Part of a small language model's weights.
Size: 13 layers, width 512, 4 heads of 128 (2 for keys and values), vocabulary 50257, 63.4M parameters.
Architecture: RMSNorm before each block, learned and rotary positions, biases on query, key and value, tied embeddings, normalized queries and keys.
Training: a variant of Muon for these matrices, 503M tokens.
MLP neurons of a small language model. Each row is named by its layer, matrix (down: output weights) and neuron, and shows model dimensions 256-351. Each number is 128 + 24 x the weight over its row's rms, rounded and kept within 0 to 255. A neuron's up and down rows have the sign that makes its largest values positive.
Before each neuron's rows, "fires before" lists the tokens most often just after its 100 highest values on Wikipedia text that the model never trained on.

fires before: "\n", "0", "1"
L2.down234 [ 54 128 118 160 119  58 113 143 107  94  78 126 103 179 160 135  98 106 124 117 118 162 155 165  91 124 106 108 119 108 128 162 147 142 140 150 142 124 110 138  89 148 126 104 128 130  91 101 124 129 138  89 125  88  92 167 131 141 122 121 128 132  98 153 125 147 115 121  82  77 169 111 143 165 138 176 151 104 107  90 117 108 129 134 151 159  69 115 137 139 120 162 149 113 118 147]

fires before: "\n", "|---|---|---|---|---|", "|---|---|---|---|", "| ", "|  |"
L3.down66 [ 98 151 135 126  76 118 117 128 142 138 136 142  97 153 125  96 109 136 152 122 130 115 126 155 142 131 157 125 111 139 111 150 119 142 128 144 108 139 135 154 107 151 105 117 157  89 121 116 139 145 124  94 141  74 115 111 144 112 140 103 117 144 140 144 138 156 117 165 142  91 101 159 120 134 140 131 115 108 117 125 135 167 105  85 127 151 101 107 135 159  80 144 185 122  89  98]

fires before: "2", "4", "3", "1", "irth", "5"
L5.down788 [104 138 142 170 114  60 166 132 141 117 163 145 119  70 108 133 116 104 129 152 137 137 134 143 202 154 156 101  96 150 136 111 149 178 119  84 136 119 126 161 109 124 125 117 158 136 154 100 129 124 173 130 142 128 156 120 124 117  82 139 117 184 105 119 151 141 144 152 141  75 117 110 131 117 123 119 118 160 144 103 130 144 122 153 150 168  94  92  96 147 149 160 110 171  90 134]

fires before: "1", "2", "3"
L5.down1188 [132 127 103 112  86  99 148 112 147 100 111 107 168 134 127 146 111 144 119 141 150 137 121 104 160 100 144 109 100 146 113 149 163 130 102 132 177 164 128 121 117  85  80 146 130 142 124  94  82 125 150 169 102 135 128 147 147 101 114  99 112 135 105 157 123 108 138 121 162 135 177 129 170  51 161 144 107 126 153 157 106 148 123 136 136 111 103 132 102 145 163 123 105  87 128 155]

fires before: "1", "2", "28", "27", "23", "12"
L10.down409 [109 170 110  82 141  93 148 113 124 120 107 133 118 134  97  93 134 127 127  86 110 128 117 153 137 130 103 188 113 162 126 143 187 150 136  83 110 157  89 150 139 111 106 130 127 118 131 104  98 116 105  88  96 136 134 111 126 138 133 126 110 115 104  97 141 135 152 162 139 135 102 153  81 145 145 151 111 115 129 140  81 137 109 151 125  68  81 154 191 116 161 139 151  88 128 142]

fires before: "1", "2"
L10.down206 [ 85 110 120 135 132 137 129 128 150 124 140 163 166 115 156 118 147 117 177 135 145 104 140 103 112 153  99 108  95 119  86 148 109 141 159 115 165  99 154  87 124 129 157 139 114  97 114  99 104 133 107 121  85 137 146 153 108 154 149 111  91 180 160  85  98 116 100 146  81 128 130 101 145 133 137 129 103 123 132 165 122 143 117 124 135 106  94 136 158 146 130 181 189 152 180 136]

fires before: " | ", ".", "; ", ") | ", "–", ","
L2.down695 [131 167 103 121 170 112 177  98 124 113 124 129 120 136 161 128 135 146 163 154 142 133 165 113 150 166 138 119 114 167 181 130 124 107 147 148 125 144  87 137 121 170 136 139 118 139 138 126  93 176 182 122 146 136 161 112 114 182 136 119 140  98 116 140 122 128 141 132 183 137 133 107 145 124 111 168 146 151 147 111 152  96 153 174 114 144 120 131 175 143 127 102 143 142  70 172]

fires before: "\n\n", "\n"
L10.down595 [ 86 153 113 129 127 132 111 143  69 138 127 143 129 141 115 149 165 152 138  80 155 132 116 112 124 123 159 125 138 126 164 179 103 123 116 118  86 121 146 149 140 145 155 159  94 126 127 150 202 143 121 105 147 119 139 124 121 123 157 153  80 120 162 103 108 144 133 132 124 135 165 114 134 124 137 136 108 166 153 122 124  86 122  82 110 158 121  92 128 144 135 128 114 117 108 129]

fires before: "8", "9", "10", "7", "11", "6"
L10.down369 [101  97 120 124 141 100  53 140 146 126 141 145 122 140 140 128 138  86 129 155 127  80 119 122 150 121 103 109 161 151 154 151 114 116  98 155 155 101 124 134 102 105 103 151 124 131 125 112 156 157 125 129 210 129 130  77 120 119 156 135 111 157 100  93 165 134 150 142 137 114 130 142 131 168 153 152 139 104 146 165 148 101 109 106 103 181 155 129 140 147 142 136 123 132 140 126]

fires before: "\n", "\n\n"
L5.down643 [160 131 114 138 155 107 159 148 111 170 111 161 100 108 110 127 117 169 152 123  82 125 137 132  98 132 114 138 114  52 107 116 149  73 149 114 115 114 127 153 121 108  81 128 196 139 103 121 111  77 133 121 155  74  79 145 155 118 164 115 117 140 113 130 139 120 154 128 104 163 130 153 133 150 105 135  89 129 119 156 121 133 136 168 105 125  91 135  93 132  89 151 117  90  95 140]

fires before: ".", "9"
L10.down970 [119 114  95 135 121 139 117 105 122 128 101 179 125  58 147 144 151 143 138 124 213 118 108 126 140 161 151 130 113 108 153 120 130 132 182 180 143 129 112 168 139 145 131 105 102 108 152 120 123 133  72 126 181 154 104  91 150 124 104 126 123 110 115 130 182 148 106 104  97 134 135 107 135 128 123 114 109 124 137 178 137 122 157  98 145 124 120 148 146 146 128 158  86 176 109 114]

fires before: "1", "2", "5", "4", "3", "8"
L3.down17 [144 140 104  80  92 147 112 133 109 103 160 109 117 126 115 103 127 110 179 132 109 162 129  96 110 129 131 132 100 124 175 127 100 161 180 116 146  96 111 119 123 143 148 156 114 135 125 171 147 110 121  80 121 144 124 123 126 130 115 110  86 138 123  89 121 132 135  81 103 118 105 103 159 115 103  98 175 119 109 141 122 114 120 169 140 141 108 126 115 144 107 138 146 126 164 111]

fires before: "\n", "\n\n"
L10.down160 [137 110 138  99 145 111 165 133 152 139 104 105 140 121 147 132 127 132 143 113 153 154 126 111 137 101 141 112 126 108  90 136 106 104 135 112 145 168 136 159  68 108 139 141  58 124 164 143 109 153 132 109 149 123 169 113 121 110 121 105 111  90  46 152 102 148 136 139 150 147 154 124 133 146 165 170 123 129 110 116 139 145 129 111 137 117 113 143 174 130 117 132  93 120 117 146]

fires before: "\n", "| ", "|---|---|---|---|---|", "|  | Democratic", "|---|---|---|---|"
L3.down329 [117 134 101 157  99  93 119 131 140 159 158  95  89 109 126 163 165 150 134 121 148  82 106 138 111 155 125 150 104 167 101 136 159 152 114  92 192 188 122 159 119 142 147 165 174 125 149 101 146 127 131 150 140 105 129 130 135  89  93 128 131 112 142 145 105  80 154 131 132 122  92 103 110 119 134 126 114 100 143 171 123 129 146 104 147 125 116  80 153 164  96 135 134 137 139  86]

fires before: "\n", "0", "4", "| ", "1", "2"
L5.down1197 [127 114 109 128 126 133 143 138 128  81 129 124 108 117 125 107  95  95 119 121  91  76 136 141 117 125 142 113 153 120 104 148 112 122 133 128 142  82 127 138 130 177  91 163 137 138 137 118 138 180 135  72 139 125 135 142 154  89 187 138 140 139  92 110 145 165  97 126 140 112 115 143 102 106 120 156 129 114 129  91 100 122  92 122 118 127 131 126  91 133 154 129 128  93  97 129]

fires before: "2", "1", "ter "
L3.down991 [101 160 108 159 177 139 147 117 139 123 115 127 150 160 116 100 173 149 136 141 119 148 130 113 139 112 114 122 127 110 112 158 166 106 130 100 130 105  84 116 142  92 137 148 149 131  78 110 107 156 106 168 158 122 159 106 122  73 119 129 145 158 117 117 118 142 146 105 164  96  94 133 145 152 121 131 129 144  88 126 131 113 123 128 142 134  88 140 140 108 172 149 123 139 143 139]

fires before: "| ", "\n", "018"
L8.down495 [122  98 106 148 149 170 114 106 110 115 171  77 158 171  87 150 130 118 131 145 106  79 107 113  80 124  83 117 122 131 136 106 124 158 112 132 133 118 148 155 134 151 124 169 147 133 159 143 128 142 124 127 161 175 121 130 163 100 131 148 131  91 158 142 102 158 139 152 152  92 142  87 173 109 111  83 145  77 138 171  96  80 181 145 119 107 177 106 178 139 137 137  97  98 126 128]

fires before: "2", "1"
L2.down75 [133 148 135 128 146 146 154 126 136  98 140 103 111 118 143 156 139 148 111 137 166 123 138 128 171 115  81 151 117 153 112 126 146  90 114 124 141 130 135 136 165 127 116 132 103 129 119  96 142 129 108 119  99 168 104 139 161 118 120 154 122  80  96  99 114 116 107 131 134 176 119 110 108  95 131 119 151 156 141 188  91 134 130 162 145 130 144 181 138 120 153  71 132 142 141  98]

fires before: "2", "1", "| "
L2.down511 [124 107 160 125 138  90 146 139 196 115 112 120 156 139 144 113  92 134 104 100 114 108 124 209 147  73 133 176 128 132 145  84  86 120 138 163 113 117 153 126 122  93 145 159 162 164 133 135 149 134 162  99 142  90  82 104 101 142 167 142 116 149 114 156 116 117 149 120 128 186 117 115 140 127 123  75 110 118 180 111 101 103 117 135 158 137 102 140 109 130 121  90 141  99 110 117]

fires before: "| ", "- ", "\""
L5.down251 [ 66 117 160 107 165 103 110 141 106 142 159 140 191 108  99 120 134 130 108 142 139 114 136 108 119 115 149 126 128 124 110 136 143 110 138 140 144 158 110 112 159 105 130 132  87 136 128 128 134  86 114 137 149 138 133 130 153 143 147 147 115 110 141 121 112 114  82  83 126 116 133 156 180 130 149 104 137 126 148  68 101 128 147 146 149 114  96  77 129 170 119 141 122 137 132 141]

fires before: "2", "1", " all"
L3.down548 [115 163 148 143  99  93 115  90 115 101 140  99 158 159 133  92 126 123 128 171 126 161 156 132 168 141 120 148 167 123 138 130 148 135 120 144 101 136 139 125 114  98 105 115 148 158 166 119 132 116 119  89 105 129  97 157 134 126 137 119 106 112 122 136 183 141 121 103  89 105 170 111 131 131 122 141 175 147 162 177 132  73 109 130 144 137 134  91  85 109 158 117 105  96 159 143]

fires before: "\n", "\n\n", "2", "0", "9"
L5.down1200 [ 83 130 131 169 133 174 128  89 114  83 156 146 104 140 111 138 126 129 101 130 127 155 159 163 120 143 100 108 134 125 139 103 155 121 110 145 115 169 123  92 112 156 152 135  89 103 149 108  97 106 168 121 123 108  99 148 130 146 120 136  88 120 139 137 129 117 114 172 106 131 128  58 118  93 111 142 150 133  97 141 163 138  98 108  96 141 112 135 140 148 134 153 184  94 122 113]

fires before: "\n", " | ", " |  |", " | Report |"
L10.down666 [135 144 122 196 155 102 122 112 130 116 130 137  86  89 159 145 134 113 130  93 117 147 162 125 126 102 123 124 108 140  91 131 116 110 146 118 125 125 145 157 100 145 153 115 150 131 118 123 135  92 134 114  91 127  98 116 137 170 141 115  98 144 178 161 126 137 163 146 142 142  70  97 106 115 130 113  98 120 123 137  96  77 152 171 137 119 137 120 109 114 133 144 129 118 142 108]

fires before: "2", " |", "\n", "| "
L8.down1312 [112 149 115 144  93  79 126 141 129 136 163  66 109 115  84 114 156  95 120 122 128 123 136 117 112 115  89  94 143 121 159 124 121 138 143 181 135 144 170 114 111 150 127 126 140 116 141  92 136 120 152  97  71 133 118 165 159 135 140 123 132 100 141 117 150 132 126 100 175 109 123 117 138 100 123 111 149  92 119 143 105 134  69 139 113 115 138  93 142 182 132 119 121 134 151  91]

fires before: " | ", " |  | ", " |  |  |  |", " |  |  | ", " |"
L10.down752 [117 113 124 112 123 140 119 152  86 134 131 171 129 179 143 121 123 154 151 123 133 104 128 137 129 115 125 154 145 125 117 125 135 138 130 158 120 128 130 117 104 124 143 129 128 207 136 144  97 134 162 145 130 167 148 129 134 125 138 106 180 127  81 136 144 103 103 134 109 146 151 131 117 152 106 110 146 137 112 104 120 149 130 112 149 128  96 130 124 159  94 120 120 120  95 122]

fires before: "9", "10", "11", "8", "4", "6"
L10.down295 [134 139 119 121 179 106  73 110 111 129 127 107 116 177 116 138 157 143 116 163 129 115  90 115 153  97 104 108 124 141 130 107 177 110 114 110 131 129 156 148 165 128 125 139 115 177 141 119  94  90 118  71 120 141 128 115 125 134 115 141 125 145  72 117 160  93 122 120 130 124 110 168 142 122 120 155 161 133 151 173 156 119 130 136 113 128 124 110 148 112 120 120 105 128 134 203]

fires before: "6", "2", "8", "1", "9"
L8.down448 [118 139 177 155 109 121 159 139 154 134 125 105 145 130  98 160 138 141 134 128 160 178 137 168 115 117 160 136 135 147 158 153 125  94 142 115 128 145 124 170 141 109 100 139  90 187 142 147 115 107 127 176 150 161  69 129 118 156 132 120 149 110 112 176 125 140 136 139 138 144 116 110 120 175 111  87 128 149 153 102  81 134 145 131 111 139 117 112 123 114 112  97 117 158 128 138]

fires before: ".", ","
L8.down596 [150 120  89 160 118 125 119 150  62 137 136 117 142 124 121 148  97 105 136 150 132 112 151 153 121 135  98 142 110 101 164 136 111 134 128 118 162 143 108 150 135 139 129 143 149 158 161 178 133 150 161 135 116 198 139 124 117 188  80 155 105 120 132  94 140 113 118 137 154 146 128 147  95 114 137 155 113  89 109 130 136  93  98 134 116 127 122 101 143 120 137  97 135 149 108 155]

fires before: ".", " ("
L5.down363 [127 166 104 135 128 116 134 125 113 147 142 160 104 108 133 150 131 136 145 136 102 134 101 108 124  77 130 114 110 143 114 142 123 112 129 139 134 165 144 114 133 130 140 153  95 119 124 137  57 150 102 148 139 124  89 133 133 124 133  97 154 106 127 154 121 151 131 107 131 131 108 128 142 142 122 116 168 121 101 143 137 116 143 129 135 115 112 130  87 163 131 123 118 171 130 106]

fires before: "\n", " Stories", " |"
L5.down955 [135 100 107 122 134 123 120  74 150 113  83  93 148 132 156 149 126 129  99  83 123 108 118 137 168 112 129 159 116 170 134 174  96 172 140 174 155 147 168 110  83 158 136 136 172 164 171 113 130 137 120 125 147 117 131 150 121 119 112 114 143 126 149 190 116  99 142 149 165  80 131 140 108 124 125 165 111 129 120 103 103 105 104  73 145 145 128 109  81 179 126 121 121 159 138 123]

fires before: "\n", "\n\n"
L2.down489 [142 128 106 124 104 135 139 114 103 106 114 134 128 104 148  91 120 132 134 138 147  89 113 166 132 136  79 136 153  80 141  87 128 139 139 179 109 123  83 171 137 149 132 126 141 126 138 145 142 114 128 161 122 118  92 128  93 110 127 124 135 130  89 107 122 151 146 133 122 140 132 159  82 135 102 123 117  89 137 120  93 107 136 182 102 129 167 129 110 156 121 107 112 132 114 140]

fires before: " |", "1", "2", " | ", ")"
L8.down567 [115 149 143 153 158 153 155 174 102 138 151 101 150 147 143 106 163  85 147 144 127 118 168 121 153  76 167 141 128 125 138 139 135 156 151 116 110 107 110 124 116 120 131 134  91 122  90 127 108  80  95 137  98 153 136 121  89 116 149 136 102 119 130 135 138 101 116 151  89 150 121 138 150 112 131 102  97 160  84 136 159 126 131 107 122 120 110 122 126 137 128 162  93 117 109 118]

fires before: "1", "2"
L2.down677 [130 104 104 161  85 157 101  96 113  59  93 140 103 127 125 141 142 160 151 155 127 162 159 114 115 137 123  97 147 159 168 112 122 148 105 107 157 178 138 153 101 115 148 125  77 138  75 157 113 122 144 119 110 151 110 134 117 150 129  96  90 165 108 126 113 133 120 122 143 122 144  91 166  89 153 159 138 141  68 119 139 149 135 104  89 153 143 116 142 107 144  88 115 135 107 138]

fires before: "\n", " |", " | Set ", " | ", " |  |"
L10.down1048 [ 82 166 108 150 113 112 145 153  73 153 111 130 120 147 140  99 106  61 125 142 117 147  91  99 141 150 101 134 151 140 113 118 168 145 152 184 142 141 124 109 113 139  88 115 163 106 153 127 105 136 123  97 110 162  76 178 144 134 108 157  82 131 183 151 148  97 143 113 127  93 138 176 132 120 131 137 140 137 122 146 117 155 120  76 132 144 174 113 133 113 149 154 133 136  95  96]

fires before: "\n", "\n\n"
L10.down1214 [138 156 116 129 109 123 115 115 140 101 138 142 134 115 113 144 141 148 113 127  81  64 137 112 126 120 153 125 138 128 141 139 138 151 135 122 127 134 130 122 127 162 144 117 171 119 139 142 176 117 135  81 144 115 152 126 101 103 152 127 120 120 119 165  98 122 122 125 160 136 155 135 125 129 124 159 150 176 109 117 105 127 148 103 108 143 129 138 119 121 130 153 146  93  59 107]

fires before: "\n", "\n\n", " |", "\"", " The"
L8.down559 [134 127 117 138 140 105 127 171 126  86 141 101 128 160 109 136 173 143  86 136 118 104 139 144 120 106 125 172 129 151 133 144 159 122  87 132 110 123 126 104 137 100  93 132 204 105  94 118 146 122 129 142 144 118 112  86 119 141 130 154 108 144 128 156 123 123 128 110 139 126 133 120  82  80 133 129  98 135 120 112 103 102 129 165 107 144 136 132 146 161  96 149 113 122  63 203]

fires before: "1", "2"
L8.down520 [133  92 117 133 111 109 154 141 149  96 142 111 151 136 123 134 157 135 137 130 136 143 133 148 126 101 135 112 154 142 111 182 109 144 138 152 144 134 107 133 122 124 126  93 162 105 117 105 152 120 134 143 139 103 105 153  90 164 121 176 141 160 149 158 180 144 196 116 157 116 126 122 159 128 167  97 107 103 123 156 114 140 145 127  82 126 144 129 165 134 111 110 104  96 161 148]

fires before: "6", "2", "1", "8", "9", "7"
L10.down108 [130 132 124 111 120 167 121 152 141 133 111 110 143 109 159 137 149 145 134 123 130 159 123 141  93 111 126 138 128 124 122  65 149 141 103 103 147 111 142 108 108 147 158 104 154  78 127  91 140  94 162 115 120  99 146 158 167 130 124 123 124 160 115  91 135 118 112 169 146 145 124 123 123 145 117 133  69  77 105 153 160 124 103 131 128  83 111 122 113  97 118 120 128 143  97 141]

fires before: " (", "\n", ") | ", ") |"
L10.down437 [150 136 142 145 106  97 132 111 123 130 144 161 124 115 128 121  93 140 131 136 117 154 183  82 108 135 111 117 122 138 146 134 120 107 144 143 131 145 149 123 139 117 130 124 178 139 116  89 127  97 127  93 140 121 105 133 160 124 101 147  94 123 105 153 134  80  93 113 124 156 123 157 118 117 103 124  96 139 131 158 118 117 110 119 125 114 162 154 114  78  95  77 143  69 125 120]

fires before: "1", "2"
L2.down199 [175 127 126 188 126 155 159 145 106  89 151 127 159 121 124 160 147  84  86 154 103 117 125 104 104  81 118 149 165 103 133 131 132 108 162 137 169 213 169 151 137 137 119 116  90 150  91 128  77 145 143 142 103 127 100 151 164 156 163  72 139 106 116 115 114 146 127  98 107 128 118 104 156 152  96 122 133 190 133 121 136 116 125 130 129 137 110 121 145 130  95  99  98 148  98 137]

fires before: ",", ".", " | ", " |"
L10.down163 [152 141 144 142 123 129 129  81 120 150 147 162 120 149 117 144 132 111 146 124 177 142 117 123 146 116  87  90 106  98 131 142 104 166 141 119  93 103 167 129 137 133 154 153 113 144 144 142 131 149 162 127  87 141 151 101 100 128 135 144  80 103 116 145 120 130 125 133 134 136 124 113 153 105  89 164 109  86 166 109 142 129 120 119  91  88 176 120 152  73 109 132 137 101 148  97]

fires before: "–", "1", "0", "ts"
L3.down138 [147 141  84 123 124 114 156 104 140  82 147 110 109 130 165 119 102 116 122 127 148 156 114 168 137 132 110 115 138 120 117 159 167 134  79 108 147 163 137 154 123  93 131 129 142 121 145 115 121 108 137 139 106 116 120 142 132  88 168  79 112 113 125 162 141 157  97 134 135 110 124 123 140 208 125 127 137 114 113  61 113 132 138 136 156 139 109 160 121 108 112 139 151 123 139  99]

fires before: "; ", "th |  |", ".", "th", "th |", "th | "
L8.down517 [145 101  96 156 122 116 138 151 112 115 126 131 142  85 123 153 132 113 126 129 132 116 127 122 135 133 166 101 135 156 110 145 104 101 142 136  90 104 148 138 141 141 135  96 152 123  89 149 122 175 160 120 134 116 159 151 146 170 141 120 163 114 130 152 142 140 156 112 175 161 131 150 125 121 115 176 134 124 159 142 150 150 150 137 144 144 111 148 152 132 167 114  74 116 108 129]

fires before: ",", " million", ".", " billion"
L8.down306 [127 155 120 154  94  90 140 141 115 143 132 139 129 131 127 127  82 104 116 140 124 153 127 126  71 144  92 108 132 116 109 136 102 139 137 135 155  94 161 132 125 131 121 133 111 159 128 107 101 118 154  93 150 136 110 156 135 156  74 130 127 108 133 142 102  98 120  63 147 137 116 114 135 108 118 165 107 119 118 148 156 155 112 110 117 147 165 144 154 148  79  87 116  89 108 124]

fires before: "0", "1", "2"
L8.down531 [147 146 127 116 140 104 133  82 100 128 121 119 114 106 129 129 145 108 139 105  92 137 154 125 135 105  87  94 110 162 158 148 136 112 123  87 133 158 145  94 134 162 131 113 117 137 134 145 112 163 129  77 147 147 149 161 138 151 162 125 125 129  98 153 101 123 134 128 141 135 124  95 145 108 178 159 128  96  62 169 154 131 172 134 117 144 126 132 127 144 165 107 139 144 109  85]

fires before: "| "
L3.down349 [ 89 162 150 122 131 129 147 145 117 164 123 103 166 154 115 135 126 148 130 100 168 125 140 118 119 122  95  71 130 134 147 147 106 175 125 147 102 126 112 107 159  57 148  90 135 125 165 130 117 143 118 156 120 159 149 112 176 109  94 123 122 115 119  82  67  95 115 111 180 137 127 102 147  69 112 154 138 138 142 125 144 113 136 150 167 102 138 114 176 120 122 151  98 106 105 137]

fires before: "1", "0", "2", ".", " (", "3"
L8.down94 [119 132 132 160 123 131 117 127 140 137 162 129 191 146 121 119 164 114 146 153 158 133 129 119 121 144 146 125 144 142  79 141 139  78 185 126 142 134 133 141 189 102 178  98 144 147 175  79 122  79 135 121 132 118  89 129 122 113 139  96 114 122 140 183 127 129 142 156 131 129 107 104 113 118 122 129 127 169 130 186 117 113 112 160 135 139 137 117 136 133 108 144 122 119 112 156]

fires before: "\n\n", ", ", "1"
L8.down667 [136 142 153 136  79  98 136 148 156 149 122  99 131 168 145 130 135 170 140 121 122 147 119 114 133 114 120 112 147 115 151 113  92 118 139 127 117 142 126 145 142 149 145 104 120 136 127 133 117 144 174  86 136 143 102 136 129 131 152 110 124 140  97  93 132  94 133 184 109 158 115 108 123 127 119 164  93 128 131 129 139 142 100 131 107 121  39 156 142 117 137 132 126 144 126 172]

fires before: " | ", ".", ",", "; "
L2.down45 [134 151 142 155 121 118 118 150 128  64 105 152  93  85 135 139 132 101 117 204 124 110 131  94 155 122 142 121 110 121 131 113 121 120 149 131  88 148 130 141 127 120 141 116 100 129 153 131 139 144 123  99 119 130 142 129 148 155 185 105 144 151 155 140 120 142 104 140 102 144 139  96 108 127 118 141 156 112 128  86  94 131 139 120 134 126  90 109 124 136 146 101 111 101  91 162]

fires before: "2", "1", "| ", "27"
L8.down1130 [145 172 145 109 124 118 100 122 105 127 138 138 131 167 153 102 112 110  60 130 162 107 150 145 116 113 137 160 153 153 118 134 143 129 123 169 134 107  83 168 150  95 140 112 145 104 152 166 115 147 106 102  73 140  97 108 117 144  77 111 143 138  91  92 160 124 127 123 147 151 137 125 126 143 111 131 159 119 135 132 127 118 112 126 165 102 121  74 167 119 145 103 100 109 112 157]

fires before: "2", "1", "| ", "0", " | "
L5.down870 [130 132 116 115 100 129 112 106 172 160 131 105 102  86 139 130 129 104  88 164 131 123 122 162 110 159 100 186 145 110 123 180 129 157 101 138 114 191 125 120 138 106 128 126 117 137 130 150 113 128 142 106 119 141 149 146  96 126 122  46 158 134 114 118 162 112 158 135 138 135  79 125 126 214 166 111 112 134 114 100 131  74 120 132 161 152 154 148  88 148  85 108 177 114 118 180]

fires before: "013", "014", "015", "012", "016", "."
L8.down1015 [108 159 127 167 121  82 150 126 159 136 127 121 140 130 143 171 121 126  98  81 135 144 118  89 129 173 100  82 156 172 138 123 124 147 124 134  93 150 114 151  96 129 106 155 136 135  97 137 154 137 113 162 114 131 129 112 108 170 121 207 113 130 138 122 101 119 128 184 106 110 134 131 138  94 110 116  86 144 127 129 120 167 109 166 142 158 188 173 134 101 148 105 147 117 162 120]

fires before: "0", "00", "1", "2", "3"
L8.down176 [137 158 127 118 111 112 167 141 120 125 110 116 113 101 114 117 148 122 119 147 127 116 109 147 142 120  66 147 127 182 124  90 163 120 117 115 110 156 116 137 112 134 105 134 150  86 138 127 145 153 118  78  82  68 111 153 113 151 109 141 162 167 123 140 100 167 135 123 171  99  74 124 116 112 153 135 180 166 131 118 131  94 100  99  94 125 149 111 119 133 111 133 136 115 134 153]

fires before: "2", "1", " ", "0", " |  | "
L5.down1052 [120 149 111  91 172 148 143 151 117 153 126 135 148 140 203 171  98 128 149 142  98 134 138 137 104 147 152 102 138 132 144 115 133 218 131 119 130 136 138 125  61 107 103 111  95 114 138 111 114 152 144 128 167 123 101 117 124 128 176 155 153 118 131 127 135 103 118 117 126 165 160 146 165  67 100 135 155 164 124 109  99 134 101 135 160 126 102 115 125 126 102 128 156  82 121 108]

fires before: "6", "1", "2", "5", "8", "9"
L8.down337 [142 124 114 150 119  81 121 150 146 102 125 175 125 132 146 134 102 134 156 148 108  91 124 151 162  95 136 115 133 131 126 152 146 153 144 132  86 107 117  59 160  93 136 128 146 157 138 124 156 119 151 157 131 122 124 140 109 149 139 173  85 110 101 138 103 131 141 174 136 142 112 144 158 128 164 131 126 138 133 152 127 143 119 154 107 141  71 145  95 107 172 107 116 106 124 122]

fires before: "\n", "\n\n", "\" –", "\"", " "
L8.down942 [142 190 127 106 134 157 128 129 142 185 173 149 151 152 118 112 146 112  87 120 151 138 177 129 115 122  81  96 126  83 138 136 134 101 165 129  89 117 126 141 157 119 145 147 173 116 126 147 119  92 112 110 159 119  91 119 119 118 118 110 115  93 122 131 140 140 128  93 155  96 133 132 122 169 132 122  81 107 114 136 120 127 133  97 126 111  85 124 106  87 128 147  84 147  91 159]

fires before: " |  | ", "1", " |  |  | ", "2", " |  |  |", "6"
L10.down679 [146 163 119 100 154 116 125 163 151 123 132 137 128 111 145 155 122 160 123 105  76 100 143 158 106 111 135 134 129 121 136 109 150 154 158 143 120 126 105 144 123 131 131 120 146 155 164 126 124  92 181 143 156 156  99 146 118 137 123  94 109 155  74 107 144  88 149 136 166 138 150 142 135  88 127 150 176 143 120 128 138  91 124 152 136 168 107 126 109 157 136 159 154  73 103 111]

fires before: "2", "1"
L2.down1096 [125 105  95 135 125 171 131 136 156 127 149  96 155 117  99 110 159 120 144 120 101  90 102 150 112  79 118 138 136 171 132 174 103 174 134 176 181 166 121 119 104 143 179 149 123 124 147 139 102 143 122 134 111 101 157 156 106 115 141 121 102 120 107 102 142 157 102  93 109 159 166 158 127 135 114 128 120 123 123 155 104 134 156 134 149 137 111 127 137 134 114 158 112  96 152 127]

fires before: " | ", "–", "0", "."
L3.down1275 [131 135 130 116 154  87 132  90 155 137 143  95 116 186 129 134 124  79 150 128 173 154 136 145 113 128 186 109 120 114 126 116 158 121  82 100 134 140 125  95 160 134  88 136 137 153 120 153 141 177 136 130  91 151 135  98 146 124 128 123 126  96 101 113 117 122 168 134 102 131 133  93 158 120 137 103 164  96 122 138 128 144 125 135 154 119 118 149 124  93 117 155  94  87 164 135]